{
  "head_dim": 64,
  "rope_fraction": 0.25,
  "lr": 0.00181,
  "batch_tokens": 32768
}
MLP neurons of a small language model. Each row is named by its layer, matrix (gate and up: input weights; down: output weights) and neuron, and shows model dimensions 0-191. Each number is 128 + 24 x the weight over its row's rms, rounded and kept within 0 to 255. Numbers have three digits each. A neuron's up and down rows have the sign that makes its largest values positive.
After each neuron's rows, "fires after" lists the tokens most often just before its 100 highest values on Wikipedia text that the model never trained on; "fires before" lists the tokens most often just after its 100 highest values on Wikipedia text that the model never trained on.

L9.gate65:124136145142145136143154144132133157150130109147121140109168119081147126141085124124177129096117112152111095147130139107147102150143134134149131087131117106161179144157134086132108171109131167120086121111163115080137118137158115145173133087105114110184116101148153113094135121131120131158118087124105198120117118099153110148061108142157093127149109129167154121132139119131085143124110141125159143102142128152148064130128151105072118108130147169123135114136124136169116157090137123132090154093167095149140146113140158134090136141160125130127138124099136134165148143095109158110
L9.up65:101088153127168122131147089081127139160135129133157087106118122159135170125128131141118137115118113112116139124149164122153153124130135122118111171098101140152124104131147087109156131094125095112135114141099120078124146124121099139160147164150095064133096104150152108124118095138149111108170155145133138145103098113128114074136145108114133142148150118148150123046157138151192086086110119171159123108125135114118116141128095162123130127157126109158129103145082137177146132125117125135123136143110148111167113119132146143154095129125087141138137090065118075166119117149150129146
L9.down65:111148136134126095174076153144165143158127164154136102161109110078123088104128163145129104143137095124140140126119137124148088136130124127141134121087128102120162097130179095139139169153144065139100099129134103103141151103152149166141112131147138134160103134166132124119126124151112208131125121163127157162129120141114093103116113107150075112103167139172124125119130116104066138126116124097136167113078126079173114160095127105134120082148182116110109162124139149106146111144144135149155155131127128137098121129130118106134122118122111122160134171139087141098135130110117126121
fires after: "-", "|"
fires before: "-"

L12.gate97:102137097143104094150157159132137121159072124154166135085133104137163140132125174142146122110087100133133140116113149169134102099145132113171133104145105141118128145179132149139113119132114145104131133151149117150116137137149137173128130106148185146093097113123109157090165156179136145146043143128144088126073097128137125103096108125071117117124147150127151113147162141101095140143141129128155088094097142096157121149116136107099113084126106101120140140126114122119187129085155123116157150085146145144097116100151137114130120138125122167119148130113133114141082142101128131127
L12.up97:128097115169119100143134156122140112129129105128155139135166147118141107122103098101111132109139105111122134115106211112156116149124138167159122147161154155126148114141134186130145184160112100086070135115144170151134118131098110140170166130112084175146105112103121134115175113103158139129087109127140070131167160104117165120133128133143125139154127119148172143086129123131154103114111131117118119123138156096132126149122110138124095106088141153149131138155158093094122125085133157161156100131089109125176113072125107122100144138124104129108155120120160143155123086107113125142
L12.down97:144101155122181086157125116141155153142082127136168154133114104164116138124123123140116129107138108112149154102090130122113121145150135119151119126126135113110157117122096130134115138128155113106136109142073143125106141158153138129147103109110103139140123142141113140131164102212147142122162147146093169125093148133150127121136117119120087170103114094090131134085140091146096110109147148144128118125149127085156175124095113142128120066100158072092118099127120131075149105142080163140136169095118123158154116137119153178103123144110158133125110116107167126089117175141139147090
fires after: "|", "-"
fires before: "-"

L6.gate287:138152097141159071118150110104159125136119132125154124117145122134102156126121151153148090136132126110090171114162140148094111105098130083099069107079096141118148173119113127062122147140097141114170120137128150171159150124104110132125147107152137146174143136180153100106129133144150103132142125110105143120136164129165117142136106157105131079100158162119120119148101145126152161149124172109110150136145117182123091116092104137099136156089134135120141113135138132140101086128131133108159112139112114112101136111123140158130121082153089156142130111100128152147188103085124143093
L6.up287:074128178147119109126149124172097129183153118085107120140106117155106084152159133141078096125069097119122121138167108106144149114121131137125153198144142121179162132136112134132079142111122119134118104137151087134138158113127183113152064134140132113149119087102147149151154147116109140143147167130122121124138140128084124121141115128124126136141112174159090110110145140130081122101131151160159167125106100154123119134110114078125174144116139141135141148081117111106133140105137170116111126116135115132108111141116122144155131129126166150130157151109123154136135073117100076137
L6.down287:099119122090143131151137132127133161124156133100149161172153128155175134074112085082132130130123107118082121110130099146136076125102135133175097058081096125161126171168117104100167178182101100128143109124115156148128145146142155137110164129112116112131121159127143136103167094116153109170123113143117102114145112159130143103118118138121091105099129156122125112131150143113155149109150133130107144071167129142139131124114113099106139099142124112139164136140133129148150119101121151146139152161149145092137144112097111145119149138157151112085147096075134128131185096134147117123
fires after: ".", ")"
fires before: " is", "\n\n", " was", " a", " an", " made"

L7.gate150:138121145148131139138137158128137150118144154113135117108149095155145156125146154115105126096107162162125128129119141156120095115090147151098147120114125119133149101138115110080097124142156139098183163127128120086154123120151107121076111162070170108119144108157161143117119131144120094138109138159137112171135139141155136143158112165132140142057107128087133181148086126165113154130155109118146118091122160115114143118137101145089145107145105081127101115144101144132079147102150110173148142121102126103128101126112113123126170156107151058106130149119123156102169151178119159113
L7.up150:088134115182113103112130111134147151209147120124165139110142074102138124163127130084128113160116142123119130163128134121145097149121124147152166148111143146118109131171158111114123082124176149123111134109143096142109107127131082126096155082136161123118132158119157102115099112143128118139163125146152091145102137162155123162145168149156150094084116113120173112136096168133119130112165112084110157076123176132108163150141093116115137104144113129106142177106113155137151129101126117141149108160106145103129098136142118135106130079108134114110109141148116140121166169122120148081
L7.down150:094138157150138121098088105117156101100143145153132108166151131120136137101124133138123153168141123128092140174095148121136157155144157127165140050140128136127138125173141066129118128158082133089136121169127135133158110144119153126087113136137122114125145104134120142122104084143154111103096111130109113142173126080112093125135092140115149096135113142131113126126144130115101123165074099184157132093118141118155141200125167144112119135161106123153122129124132134122173130109140168080144130119132165146089098114133133124124134095121132119096119142195077136110139147152119141129
fires after: "-"
fires before: "-", "\n"

L7.gate65:160104096134127130151132147143106183078131114167140166082148099124187174111132147165114143088111139091127135114082149144119147103133123129126108114123132155121112140166100106065109115137131145133107159125141086118136108131135099113146117152125177166107122117143111129121104129157118126145115118151118094091079123159116162172131130118166135132094146118132099108159162087109104159090144103178145124125125170147124169153096142124148139099119133134174159116127084103164097147129126170140155124146158133158119095117091106116139120134154118152132129128080113141110155144094143118116
L7.up65:137121105103089206127103106171186133150113134141127087142093107058112123133119119100140165119107110097143118111142151129102118091083140121114156148086118113134128110137112155150136125157121126148129124165132102164142121149108154136133127098092112145121125138111148128092106169153157097175135089115126106132139137090116084152142142115117138151115161149138144127141140148143080114150114121146144142127149151167133090153113130194114131096112124144112131130168121139164154120114161129147109084121149117127125075149143079151131145130114161141112150129104083190143119126121133169125
L7.down65:161110125096172143134099115134089118103124133141109155122105150101114093129146137142142115167137125179111138122105114160157100110115144160120167150100140167100158101098143125120162120125122122143152100154157138145155117092095124122094102112112155097076109146120154130146122141090109136128118105135083078117129110109131149161169118171079126093132140127127128141076138092138095192144119102131123101093145149185164161124142089154112151139121124107135166133120112152141134125116145112110095160167102079144090140130124124149133152163107109157110119095180122164145126124144145143115
fires after: "-", " l", " p"
fires before: "-", "\n", "ami"

L12.gate70:146140119100094093114116151080124113155148143164141132095168118164105115143088115160145082117160153102148157124135143110137109119096114108165096102134129122108125188151128079113150142126106106107133128158113096136114131080101139129145118104127139156120145116144168093111122143183125172159131103135134125117137125160102107145127120108094144137157123162142113151134147080115141118109111143125137181145109105165107138120079102109149145109161111146082124101103102164160108120176130123121124135083162075133134141111169126092139138135112115135147123132142138153108125134092074090080
L12.up70:110071107154121142161095126153122100111136121125143128112125136152102087159148115130125153083117101160137112165168119135132123162096159138168137133136099109147154149163139100112113095149130158150151141130114129154138087120124105095132089123132147105128138104135127162122103102123146165105121128092136156116139110111119137126138104124129100126104143153123092105116155138167121106102117131117178147093084169121155097097154111146107156116119135071133149173118092158102114107143195114173157153106130103151079144162084136154169169153160151157129103122119130156095118125156114143100
L12.down70:130130120120126128125100161118100114160139111156151081119114149119134105120117162110122113109148135171118139086152144099138072061097109144138126102153119096129085124145126062123142138128115150097145191109150139115158111160140159101089115126103125126135139116073092120128107161188114187144096149164142156155137094115113104126161126149111093126167140112100129129124103121161094116122110149095140145158130113084154124098135141135121111130142142172153139179145167122152113127124152152152147136131142142103115107136155098146110107089158159131104104142106154152131133131091144132163
fires after: " /", " |", " (", " Apps", "\n", " Team"
fires before: " (", "0", "Gls", "%", " /"

L9.gate321:139123120133113108132128152123129157114125186112152121127150108190160102117156102142121109102126118101154128112159095133111162123114131102115174120136130124104135132138065089128098115159107122123152169135180090158149113111115112118093129083114122184106155155118117131064141131172160139121152123145102129146096137141113137141145176145138090134154147145168108128141093132103104150071175154144144138115133141155139090126113130122114131111109138124136153168132098120138113160111154099141136142150076136137089126132144129144109119128114119106094151087120127168130137089072081163136
L9.up321:136135117132142168162143127085178140164123127153143142149166117120139075143090134146131153125118129120163143139119192132123085125140138132122163106051147135131108058106131083095137064154134133134133097093117118164106125108082124127133134132140113148131079107140082124130138134119140111128134139123141153092120141146117159151132161154137111088138138133159120114109122099135161114117126133123129115105126117108103104118063136137137116107130170136157122159117112136140090125161147127131152150124141099109099157157089126076114134113122101127150157157132168169123129097116164165078
L9.down321:121140154118154123130135147135143086127177102119136179115156129119133113138082156121149083102129096131141079154153121139136105090168095179129132154108122155153098112148108102128101117127108181127113094127130117133108146118130164113113165121121107105105102076174098142120109126121105106092135132118121144117112103122098135117167135129117142072138125123156157107113115135118147099129166105087132151135141143142110143157108152167170108106127153148141136131087084109138090225149168085094111147139120118162109156163160144083122135134142111130129129110127142137143121109165123121129
fires after: "-", "W", " 11", " 2", " p", ":"
fires before: " (", ")", ":", " /", ".", "ami"

L12.gate226:148115129132158109113144169150089088156100129160136130137133138137103119172176166105187122100132125136118125120142052153120120134063116110155147106142122134157126150148116134115104073111095130079117147122101138159127150123124112165103120139092097170114157122128107129140130151111139124126078149104149131167091091138110132141097130154124118122132136155167163138116135165125111140147135087157134160119113173103137129104133134151150136142089132079149154122156115096084159126086121138137122167130086160113110156121098126147164148130141153151098121087140143080128132139130132155102
L12.up226:117123104135078114130161153137113100147115134090128067124127116144132137127117162146169106119137133126139122097188117105159102088136125141125156141158154116119110153145124142099175111109126107116111111141166085113104150144137106133165140130125153143120110134072118139133165158107109112137105138110106145128142145150115153147158106114084109122111077158123130105083164078132119111138110118137116117119164131148158155126124170139112110149136162107133185081164140136149142102145138103118099117135085154131201141087137120127129116142182090181134157144123079107132114107133130120096
L12.down226:139197126106121117096134133106100120193146143150117176153141116135089116129133172140146130102088129135131111138159076153106139150113132116136111109109115128138114166146120173132099072091139106103107097145104129137073094147118133082152134111128110132160137100126123146110163148185189125125090144126115137114150135142167157121147131102135138114144141119143098126117091158157140119084127110142110130150147112101121142096160159137167144147101118121106115131142119150152145120113113135128141136139124096159121071151132084121203127123114149132113094127099130120141177107121162138094
fires after: "|", " |", "-"
fires before: "|", "-"

L9.gate29:076127158132146123117107114120133113137137156164142103108163149134129112122139151135147086147127135105140102070110109109115158160146110119125122102145087120129129113123155139091149152128128162067124179078129145078096127174147116162137104110164090123117154087155167096108135119160136108138097144147134106149099094110149100121142167120179141159125146113120111091117142089135133111121130116143171116142111099107188149134125085115124111108154147094124146100099143104121154163095152122103123131152124147156157124143152108101131092145193118111161134114106126118137116127173125143093
L9.up29:088081132138131146169150143115113134148109137154169134118156127158100156162134100148137141107101109117115133156167129150123160100139163105148164120096115120165111132193092093085132087153102131116135141154179102131095101126102108159187147139132125117154102124162167153135119135090144153160126162125121079120111110122141112120136139131153138093121102152134123144105126144166118107106126146143094131100110146127108115103147125151133146096147139159112126166129105130165102115136138154157142155156140100149104121145115139106066073111161124141115142151069087121179130102122148116135
L9.down29:082134128097106155122131089145124089150089139151164103104130119111122120113148140107127106099156120094178096153149107109114140102185175126150134105128133133110152116180045124106098149113075131131135138131155134111106131129118109125180143104172130083119115149142111123163142147149133147147133136133157189138116138113126144079136105149169104118124100147173119124143133163161138125162139160125133138131147169108082143151107131123153083116113146155136135099074123111129128139114143133152112145148111151151132126127115113108178116102147081120109104122108110103145086163124148121150
fires after: "-", "|"
fires before: "-"

L9.gate339:145103087150145117108136143137119141155116135140131173118165127161122109116090140127151165104128146106109141165125139140121126124129151113146157114121153131126120165119132130107097128091121197089115121124151139158120141139120135129129113116093168118133132082136087103148156191139140162139146097127109122135135116091118141183120158095155109138154146139118111073109125129133109123083103105134108150137128153125112121141125126148100133136125103141155165088113107131181080069106153085106129120135184172156110134112176145109072127115110125112170108092133138127128161151179095165110
L9.up339:099151171158111135138116179134113106169133133164143126125112127124185098140113142132158097157125051136156131143129103133145115120126124138145162151115101140130147140172130134131171123155132135152149110122141122146186123125120139179117120111123146108108113114101142145124111161169189121157122148123121106145121159101131130133148139089113088107168094135135089131110077130087108116126071125127120098101123138102128137137152118157103058131149144095147112123131109130105105099122114111147101140101125119162115129156075105156118090103086109124135106140141135094171166167143144140099
L9.down339:155138177129148121152094107100142128140104123135116160133101093128130121113125142133138100139118115123124141145142106132108135116111162160171097143083136141129134132148163131158083105138107108092133157114150158120107121125170108121088138133108126116137129101136112111120142119197177112081113138124110130163159121150119127101121131127123163141077110124149117137133128113120076118147106142133149135116172166115181104090154164134084155165118134094099160121146106124123182140146104113089085158110132149186118124134143109100156133142083128055134129137183110149149111104101137103142
fires after: "-", "|"
fires before: "-", "|", "z"